Part of a small language model's weights: width 512, MLP 1536 tanh GELU.
MLP neurons of a small language model. Each row is named by its layer, matrix (up: input weights) and neuron, and shows model dimensions 48-143. Each number is 128 + 32 x the weight over its row's rms, rounded and kept within 0 to 255.
Before each neuron's rows, "fires in" lists the words (lower case) most often at its 100 highest values on Wikipedia text that the model never trained on. A number after a token or word is its count.

fires in: "100" 22, "electric" 10, "power" 8, "commercial" 7, "000" 5
L2.up1107 [143  81 201  92 100 141 120 115  76  49 224  81  89 110 126  70 148 112 115 146 127 185 167 196 138 113 156  64 123 193 105  85  73 165 102 160 101 180 123 161 112 102 130 151 146  75 122 130  95 128 112 114  96 144  88 128 198 136  93 149 122 105 129  94 134 143 122 188 129 178 117 149 130 153 118 115 120 137 155  72  68 171 181  98 152 140 156 145 120 119 105 138 115  93 154 118]

fires in: "ksa" 15, "china" 14, "gold" 11, "0" 8, "ajax" 5
L7.up175 [133 165 131 195 120 115  75 154 136 201 155 187 101 116 150 147 110 129  88 137  68 137  87 145 100 152 119 141 111 130 140  75 129 171 116  92 154 189 127 155 119 157 100 102 147 112 115 203 125 135 144 157 165 137 126 136 148 131 107  70 130  65 116 152 128 157 124 113 128 158 115  90 120 103 102 175 131 106 141 120 181 131 181 182 134  79 144 154 137 147  83 102  94 185 127 110]

fires in: "the" 48, "his" 8, "their" 6, "its" 6, "same" 5
L5.up854 [122 119 147 106 150  81 130 115 122 115 112 133 132 106  78 156 164 123 135 154 171 140 120 138 137 122 146 127 129 187 159 118 139 125 150 116  85 144 106 133 137 111 170 140 103 182 149 108 220  89 109 124 114 140 180 117  76 109  71 138 110 155 148 105 119 174 134 202 112 130 151  76 128  79 106  97 100 144  93 196  54 122  90 163  72 154 111 118 136 120 150 129 113 209  93  47]

fires in: "the" 29, "to" 8, "joined" 5, "described" 4, "following" 4
L2.up1118 [131 149 164  72 113 136 117 136 159 179 130 178 130 163  92 139 123 148  77 133 141 131  75 163  85 156  69  98 137 134 125 185 146 149 101 131  84 102 160 127  88 117  77  94 129 189 149  93 134 146 101 175 150  99 110 120  99 106 155 112 114 136  88 118 127 130 131 153 174 172 182 147 156 139 174  87 141  91 101  94 134 115 129 117 128  80 100 120 119 116 130 126 146 104  61 142]

fires in: "first" 33, "long" 14, "originally" 11, "initially" 9, "second" 7
L2.up515 [130 141 116 171 118  66 127  80  87 139 108  84 170  97 170 101 108 113 152 174  99 142 132 143 156 194 134  38 111 108 157 104 121 116 116 177 106 122 150 135 117 161 170 157 138 160 113 149 123 171 108 122 137 118 119 138 156 160 147 149 197 129 114 144 105 150 153 160  69 116 141 181 134 148 125  62 165 177 123 199 124  99 142 143 113 142 116 106 165 128 156 187 124 140 172 102]

fires in: "the" 29, "other" 19, "soon" 6, "day" 6, "her" 5
L2.up374 [116 119 137  88 175 151  72 117  71 101 135 143 158 189 144 113 213 107 184 155 142 164 143 153 112 115  99  80  86  54  90 111 115 171 190 103  92 171 151 124 150 149 140 119 154 117 100 102 165  91 111 137 144 154 128 117 131  80  53 109  69  90 139 174  85 144 114 112 143 133 144 138 117 182 104 145 163 169  93 101 182 163 140 171 176 105 150 160  90 121 112 194 121 153 146  89]

fires in: "a" 71
L7.up731 [ 86 159 170 142 111 138  32 148 110 112 136 104 110 136 142 139 113 131 138 147 115 117 137 110 163  99 127 131 159 197 147  97  78 153 107 138 137  84 101  95 121  98 115 148 105 158 166 170 135 132 138 164 148 117 165 146  92 129 106 138  91 107 130 171 122  69 228 107 179 112 119 159 109 110 131 135 112 129 114  80 148 174 116 140  67  85 124 141 165 130 192 139 133 106 133 152]

fires in: "second" 18, "first" 14, "third" 11, "fourth" 6, "german" 6
L7.up40 [117  90 152  96 170 125 109 189 164 118 103 140 156 115 198  52 156 110 170 135 160 108 110 109  99 126 152 119 126 123  93 116 141 126  86 133  80 113  97 138 110 126 138 121 138 142 121 149 114 136 144 126 159  74 125 205 112 121 121 106 177  81 148 126 200 141 130 121 105 147 157 142 112 147 112  97 139 132 139 137  69 147 173 177  93 106 140 132 148 177  99 120 123 141 129 132]

fires in: "the" 20, "over" 11, "between" 8, "lower" 7, "above" 4
L2.up525 [195 171 165  60 123 149  53  73 146 145 105 175 171 106 144 114 119 130 117 140 153 118  76 172 183 105  84 100 118  51 159 105 132 115 131 112 109 157 166 145 105 130 142 136  93 129 140 127 153  92  90  95 134 160  92 134 101 155 135 103 137 137 116 130 109 129  92  74 111 140  90  82  88 136 161  82 146  89  93 139 160 141 152 103 147 141 131  87 127 122 100 138  97 171 121 128]

fires in: "for" 23, "the" 18, "on" 16, "to" 9, "at" 9, "strike" 4
L2.up61 [143 159  88 121  94 139 117  86 157 165 107  65 135 133 146 106 108 132 146 112  98  91  91 106 154  89 156 148 118 169 108 167 147 113 166  73 111 105 153 132 120 145 166 111 172 160 166 124  95 151 134 101 116  80 163 109 126 145 117 109 159 128 120 122 123 142 181 124  81  99 170 199 170 132 121 166 131 147 116 101 148  90 139 163 118 100 137 136 149 144 129 171 154  66 111 134]

fires in: "a" 44, "and" 11, "of" 4
L7.up779 [180 160 135 148 142 194 156 102  48 121 179 108 116 133 173 141  95 139 160 117 134 200 126 106  44 210 153 127 110  89 153 120 150 150 194 130 100 119  83 103 157 162 142 127 168 106  73 196 163 171 154 144 108 127 102 137 100 104 157 109  99 168 157 116 127 103 178 183 107  88 127 109 127 190 123  83  89 145 108 183  78 113 117 170 127 160 140 165 111 135 124 135  89 117 127  76]

fires in: "the" 57, "a" 8, "my" 4
L7.up850 [ 90 128 143 145  88 188  56 107  95 160 147 129 152  97  94  92 146 142 106  95 145 108  99 163 162 150 121 127 126 111 117  88 124 113  66  94 140 130 130 130 110 118 156 193 176 153 128  48 184 145 137 154 123 180  85  32 107 119  94 105  87 159 176 121 192 110 193 174 137  88  93  77 151 177 182 137 128 154 113 104 122 137  67 176 160 103 113 168 130 138 172 141 120 160 165 124]

fires in: "the" 18, "to" 11, "into" 10, "word" 6, "from" 6
L2.up357 [ 60 152 117 115  35 107 143 185 138  93 123  84 180  90 128  87 116 104 146 164 107 133  43  91 118 104 124 148 136 141 131 135  74 122 174 128  53  34  86 107 128  85 185 102 118 167 159 187 159 129 135 109  76 135 111 154  91 119 118 222  79 149  88 155 106 102 108 110 134 134 134  98 148 202 116 123 127 126 119  58 140 114 164 141 111  55 157 121 136 161 142 106 144 136 101 119]